Weights of a small GPT-style language model, trained from scratch on English Wikipedia: 9 heads of 64.
MLP neurons of a small language model. Each row is named by its layer, matrix (gate and up: input weights) and neuron, and shows model dimensions 16-111. Each number is 500 + 50 x the weight over its row's rms, rounded and kept within 0 to 999. Numbers have three digits each. A neuron's up and down rows have the sign that makes its largest values positive.
After each neuron's rows, "fires on" lists the tokens most often at its 100 highest values on Wikipedia text that the model never trained on; "fires in" lists the words (lower case) most often at its 100 highest values on Wikipedia text that the model never trained on.

L2.gate1510:481362444497506447479573503410477499554586590471474462530598473509586481535513533553450533457584497512489473402563534495501417440633395426518563417467545433542487493526418431490529519509589548378413435495496495509491457519578469515511450470501472441489571519444454601549505510468478480611
L2.up1510:586406410474505412445511517440548566449548441521522479559582594496427451543485429463433477464439549536431553571489478471471569430464475411560500483499488538494506549527412541600465541523545496517425465533548470544519485425556459523569544476524512473557490512412522506538453577586502434552
fires on: " election", " Awards", " elections", " Won", " Education"
fires in: "election", "awards", "elections", "won", "education", "seats"

L2.gate392:500517500445455400518518522506509506501519602466508517570475500520473502409589507546572394384508532464549486507407526530445451514539512495475517498467516452529488549516444435508573525526542550509466500460642565565490494423532499371494459558499405470582516504491418472480382508428431426413
L2.up392:507506533449424442425513550471469496515531506426515507625452558555439563534470535510526483474534468503447468539396501524463477411506609420425546433472446524586519522468417484529554486449502510446549459435507602477582539410557431379526486555493412473431453530556501465505555486499440487450
fires on: " most", " more", " much", " Most"
fires in: "most", "more", "much"

L2.gate1262:493531503462465517510508505549435468489491531571565512526609531531493467458524541383481470421545465461503373408468541592483436452412485494603457600537520553444511533498478374447463499471537522434417571480515500505442525413461522476455465472467566500516507518513534470471552599504527502517
L2.up1262:558416475504571551503558434477443507531478507595489497498503601579481558432629518432412490454500443470437416401544513570404410480464503543598550503472528527517488484557530431415523496470532558520459511456574388558441643445474442506481512554437501536402561546488533411477522536416528474504
fires on: " top", " number", " level", " Top", " Type"
fires in: "top", "number", "level", "type", "quality", "lower"

L2.gate294:489535519507619507507532458563603504512489500578397532490484519555470556557409466604438424533476584450502546423541497546434507590430522420458493499527463556470460543478506530444437547493535555517440479399578424472458527545560443590406514453416460488599537579402511479399496562588447506520
L2.up294:520533512550575591404495549535421528469462480537544547494462487512490434499470446525525459562490534456551513423497407504432544582525489420468511500517503555487499454490461613393485604395519464471483444423495466513530598511582503523438486424538493505522576432477600490480485523490505550478
fires on: " early", " mid", " Early", "Early"
fires in: "early", "mid", "all", "penalties", "nearly"

L5.gate433:532465566474491511509498553507497471515438510457545427459483522460506503504455496442545539482508549568412474545408439404449433594460474522526508484529543406472494435555471473520526488543455612460550437503497569494514481485492565513495494517511468550543450561523429449542530494477527533427
L5.up433:499450520522542552387401475469480469497681486527514512452515510520527413454508536508458533536522518590447427530467508408471453406591609429458489501599465525491509424483459549455507465562534477601516522542385423542525430497560589550566511471480524552347575552502491421456589587581462500451
fires on: " January", " April", "che", " March", "z", " February"
fires in: "january", "april", "nietzsche", "march", "february", "eś"

L2.gate603:457558576483509510546412528444600558513448608533392402468507535567489528454469442508456479505503528419531532466412516401445459443477503553463435531496461523470555521493431531500540394476515550497510442441563550519444428467479506400395534524514521570398537548573436477508484472465503475452
L2.up603:482522510490496527480551497468468523479475611534379353479542456519453522507426386459514534522465476436626397488498508396486486538457523568425485466427484487465601507556466463469516483493590552455485464496545566576392448457461449381503473519545494519412464486526463455535491498409459487457
fires on: "In", " out", " In", " Out"
fires in: "in", "out"

L2.gate1429:527491514553492544563471464563484549526615511426580466476576494492577482510518467565485485515510474535468375494449437512408415537465484594484417453467489427574526453504423429442582425592551427467446490574615513570403507492499502547507436498474522541463473584459433490434553388565524419398
L2.up1429:433498537437417579561516468485478502505482502425546537559537482522614555481507428638483536507561487480449491552560478539518505568453568501535551623485454513564484512442547478485527491531545446525614528611614465468404508529559517525470488572611554523399425444538507566447556509546554519472
fires on: "30", "31", "32", " best", "25", "51"
fires in: "31", "30", "32", "best", "25", "51"

L2.gate1407:574505480503462447562466574528596538578482545532446453507549547539466536532459480516458491511587524517586525523549525543465470580520552422532538432486457561417519483530481491514468494511465463466522480484580529484493451553460523416437632474521501510488476498412509555491452559508632565522
L2.up1407:537465459429404447525565526519490464534525554565437437483573492480393438575508449517538452474572497488567546496571408514479426533465520421536536433601471541420522421535442562468401501477634495423437452429604575505520522564478517423551524440482616485460451504455490549500485604525478471434
fires on: "In", " On", "On", "con"
fires in: "on", "in"

L2.gate1246:419481488564527549541388557433440452504621479529511456524518441403538501473432482495515482411559510498463540514436401535418517441453507441440562440553512500521528546474511402432432545464565485579486481533476466520554476489442443506556389486569508475588458519463595583498492561417450519590
L2.up1246:436488592533422524602482514454445589531591461586564524583415476436570487507462489474445504449574469518455504453463418504483412471528456439410535438566414526540523565422489522552454532541518524611493430476459477470628447478478469539459474581459489481513466477520595531471519553423491541515
fires on: " not", " We", " Not", " Uttar", " Un", " Still"
fires in: "not", "uttarakhand", "we"

L2.gate1059:467414479495612564458403432390488377465471499517451437415525553498477452552493488481463415443543596569486532430485524505469448532550466504481558504450476474633597457454486419465537604425510482410517506489500503504499568487484579506579511489563521433587529549486526510448437521464528428541
L2.up1059:464492566457639534412491434440472481479492531584392494418590547541508479608476478503431528511478549504473509379418515425452418545517502457530568509418421510560564415491419436560567590445484478477526478541496514479530521456495572453555479464518509551584450513534490513473442511487550433505
fires on: " Award", " Awards", " Medal", " won", " awarded", " Won"
fires in: "awards", "award", "won", "medal", "awarded"

L5.gate26:471465466504529549449543435498539545487521553527541488481473462459546451480417555543510548496514458498468459535488537586414537525375465510502402528503517450575489543452548440476387487548613447505467481501508487434588570422491471473521526591508577466543574524455546549524513484475434533433
L5.up26:488522559464505404491469440472488486487445545461500430517450477432388600445532508503445521441427534549520512508515506531502483550447505468540452538561647479481518425597498412556430523495460539525563578582484462545602435499519625453528461408513550562529534460517481409537465513444485427529
fires on: " Division", " set", " League", "che", " type", "edd"
fires in: "division", "set", "league", "nietzsche", "type", "hedditch"

L2.gate1007:558494460419517515581482469507430495605553479564509534465505555593523506409521442450490426408431462480478538443565464459505539441440442511510472585492557536606412445446513477483520550418584444518452494503524525518445527474569490475393484457525502511441520508463613527506562537481468495464
L2.up1007:459495466498503522506506421464519501569664416448499444543551466441461534504523398515524452477551514508515452416467483507459475479491572529633523482527548523444497539440429507487495511560437503503476459480491518553481467490459464510444523487529542545529459498500524480409588529458520493563
fires on: " number", " top", " Top", "PI", " US"
fires in: "top", "number", "us", "ifpi"

L2.gate1104:543522500496482515449572456561548616491542487507468473555434532510537576516542577546531496463480537437537486520384596504570424473424495462509482419466455448446512498383549456481544489509549518460485569526446507600486492483464476470461489475551519504478523580441399568549620530539403476574
L2.up1104:521562517492511540455509510596560524487462468496543459582486543465475505552597534463536545425482492376520471498445518510528554446464609517491498409453482413419527533427529472508521537488487456425485507495499475515516493522492549443457444610548483622512544486414440522456540473546411512565
fires on: " This", " this", "This"
fires in: "this"

L4.gate240:481490576432506559437481520464496541630491441513501487529528483561506419444472519520564542419429557537475507516499501463457506532575545566459471489557595493489544411517424524488586418534480465519519505576466489531471560537453512569405496522471474556482522525533553506578436535583558490450
L4.up240:583594509432509434554440476515452478504477522478438562467548504498517528464637545532469483471522428522499485443495559496515556462540460463512512510546464556463529471597454562551478435504455527529450456505522443483491434580458534530443464512438544608448520570567524422481586525439488498546
fires on: " May", " January", " June", " March", " July"
fires in: "may", "january", "june", "march", "july"

L2.gate647:510523484496421574520613463538534548475429518536487443544444539604503410459528572486502462448511594523456534440424480529488447457423500418531460498467486465493402607471446476589536495526555388527576453456503477524391505507479458474453460453525494524431496523503481456461447477520559453571
L2.up647:593491531454457551537456565518577416498627523455520460501480590546554551472487450550503410556577536462561564504431464579526571460490557542395440582511572481488580528478540469493392558487491514415481513543590450468427460564467565524528522433552440522508491481472508575504448578475471536512
fires on: " this", "This", " This", " CD", "ops"
fires in: "this", "cd", "dvd", "typic"

L2.gate983:553621495493526523490451431570546503420507496427401418619428420516520482430613523494488491474497502479358506513585508476589461566486506524532482423474543432495432551422536579452451496463498512579541479503468505469556483505529453506581510578473529555479555545528534401509470563471450494496
L2.up983:472456556535540508535460458523473467464437450522538543545491464407518560445542493444507459449538372505424514461465463568474540368455492525446511479518532504480449483488526552464487533453540606531494479444449407588453474481404537442469523611502440543580487483498571487386489539504552538479
fires on: " national", " highest", " National", " Federal", "National", " presidential"
fires in: "national", "highest", "top", "federal", "presidential", "lower"

L5.gate90:524496516499423512505540446493516511485607554552527518577481546515539395530424408482486543535451545544512551511542429389535510563525456596465453566452540498501511486517553387505484536580477468416573498444366499439526449452460523478485496536553426432441500417539526583463429397537535554420
L5.up90:579506453419451526445491415448529471533522494521506489528469661516531390463460433496480532413519591575444613536555575482525505558500569555521433578498489440407536438460433407476537405595493520475560464546467525424519502533484514547545486535539434462503612482480502544504423463588533510491
fires on: " March", " December", " July", " October", " August"
fires in: "december", "march", "july", "october", "august", "fall"

L2.gate758:543467475468542499564506453501511521616477498462524445506507459515447372494450506499527475484483467439475459495435548430543508565522498513544508537562577570461468474469488480563437522432530547536567523549455495435604514479535472534338485529398398526499579534513550513489460493571512440440
L2.up758:559541457577491552446501506467463428499517498528473516544506564571530535549488475531384533481520504451523548430612537470501462537579477488504493600469511492415529499421504464465558474515437402421466421516403383540442466531477501499519505545513535499424590517518515495467359473493474546460
fires on: "In", " 2000"
fires in: "in", "2000"

L2.gate1466:474491462524454572542442503577507508495585547599523504553493515521540477531527476504454570486448532500560514563428475489417556558435484524554354584465559490489478448618430546534504477520402451485514456525528420480519430556488589464450518507493502523465501515519576516527535437561486518412
L2.up1466:482551504571547432449574509512482489464608561535484507521479473520541393508489465447399524440479529402530497449589538516503501566503540534431530599481518458488469420532442522545488469526486566502487520477488504504467392510525530517414476412564409475439460457601543535551508449539563520457
fires on: " August", " died", " fall", " summer", " cont", " March"
fires in: "august", "died", "fall", "summer", "march"

L2.gate759:485550495447481509538463499519492558504553481513498449481486441571578488551561461481520461524498525574517497517524529462565457446482507480521540551517425496589399434582520429487464457551485546498408467530509447534616391498430447460414442509535502467506548543462497511470537510475483521474
L2.up759:483576481397532487581591541475488499467542556523533473574439445477549567548526455484500497537400546609502516440526511510509546461579577456500569544424480527518409457501486477523503413545428419491442541531458536608533436427406493480391473487525415490537579481481441513421459534458494592554
fires on: " took", " taken", " taking", " brought", " carried", " takes"
fires in: "took", "taken", "taking", "brought", "carried", "takes"

L2.gate1196:426475428514491487520520426539461466479488451522495464424470479417517429489579478463469522582514485514468452516500493434574417549509399495576566537535462582519549496420480471436449448458466569395512520570451470494549504433529405528557467598551505562472544546495474395489572552471525451435
L2.up1196:613460503512532486467530461458464507458490457490549414560471402540521425503490545453508383447487581505509537440493523502584477497538460558495441503459578483446512476452402484577499466497430490457545482510498559526563414437448491372469467459539484430510423506497430454539507442521531467517
fires on: " took", " given", " taken", " taking", " takes", " gained"
fires in: "took", "given", "taken", "taking", "takes", "gained"

L2.gate1304:435489454575414508444445429521498564608574562447495449463458551547492429397418496537457525606534544469527462489562500547571472490533498472503537465473590531529528596494403497420445393558511463532551467428524435481532519449534480492479440496511364469496577455383469461506593535498408466520
L2.up1304:508500515572450468545394421498499559564522605486524482527532526539454484514417476526449550544509572480620411518590501497491473445556519442557501447416528540518544490505523527487508448582524452535481430434445538544573528476479450446522455428493397474494565476418510467566598486522557452489
fires on: " based", " data", " research", "based"
fires in: "based", "research", "data", "studies", "depending"

L2.gate1348:535521557412444510486474485536495525444554448469530448527515505481491559513458508428462506469547588478474386503499571547504479473437433468560416483508506524460488450512517497493525462545430456506491490584624473536382399493546523390422450528511527424452576532486483468527488481452541545549
L2.up1348:550535497508491485516398432544333528511480490584501450553470603552440512461553469430470444447477504551424412451483498464369449567479535436478519490401437535470576545454519517378477530472484471523516480363464484418396440470623547453448496548547469547518480496560497521497615475446458545457
fires on: " more", " More", " neg", " most", "der"
fires in: "more", "most"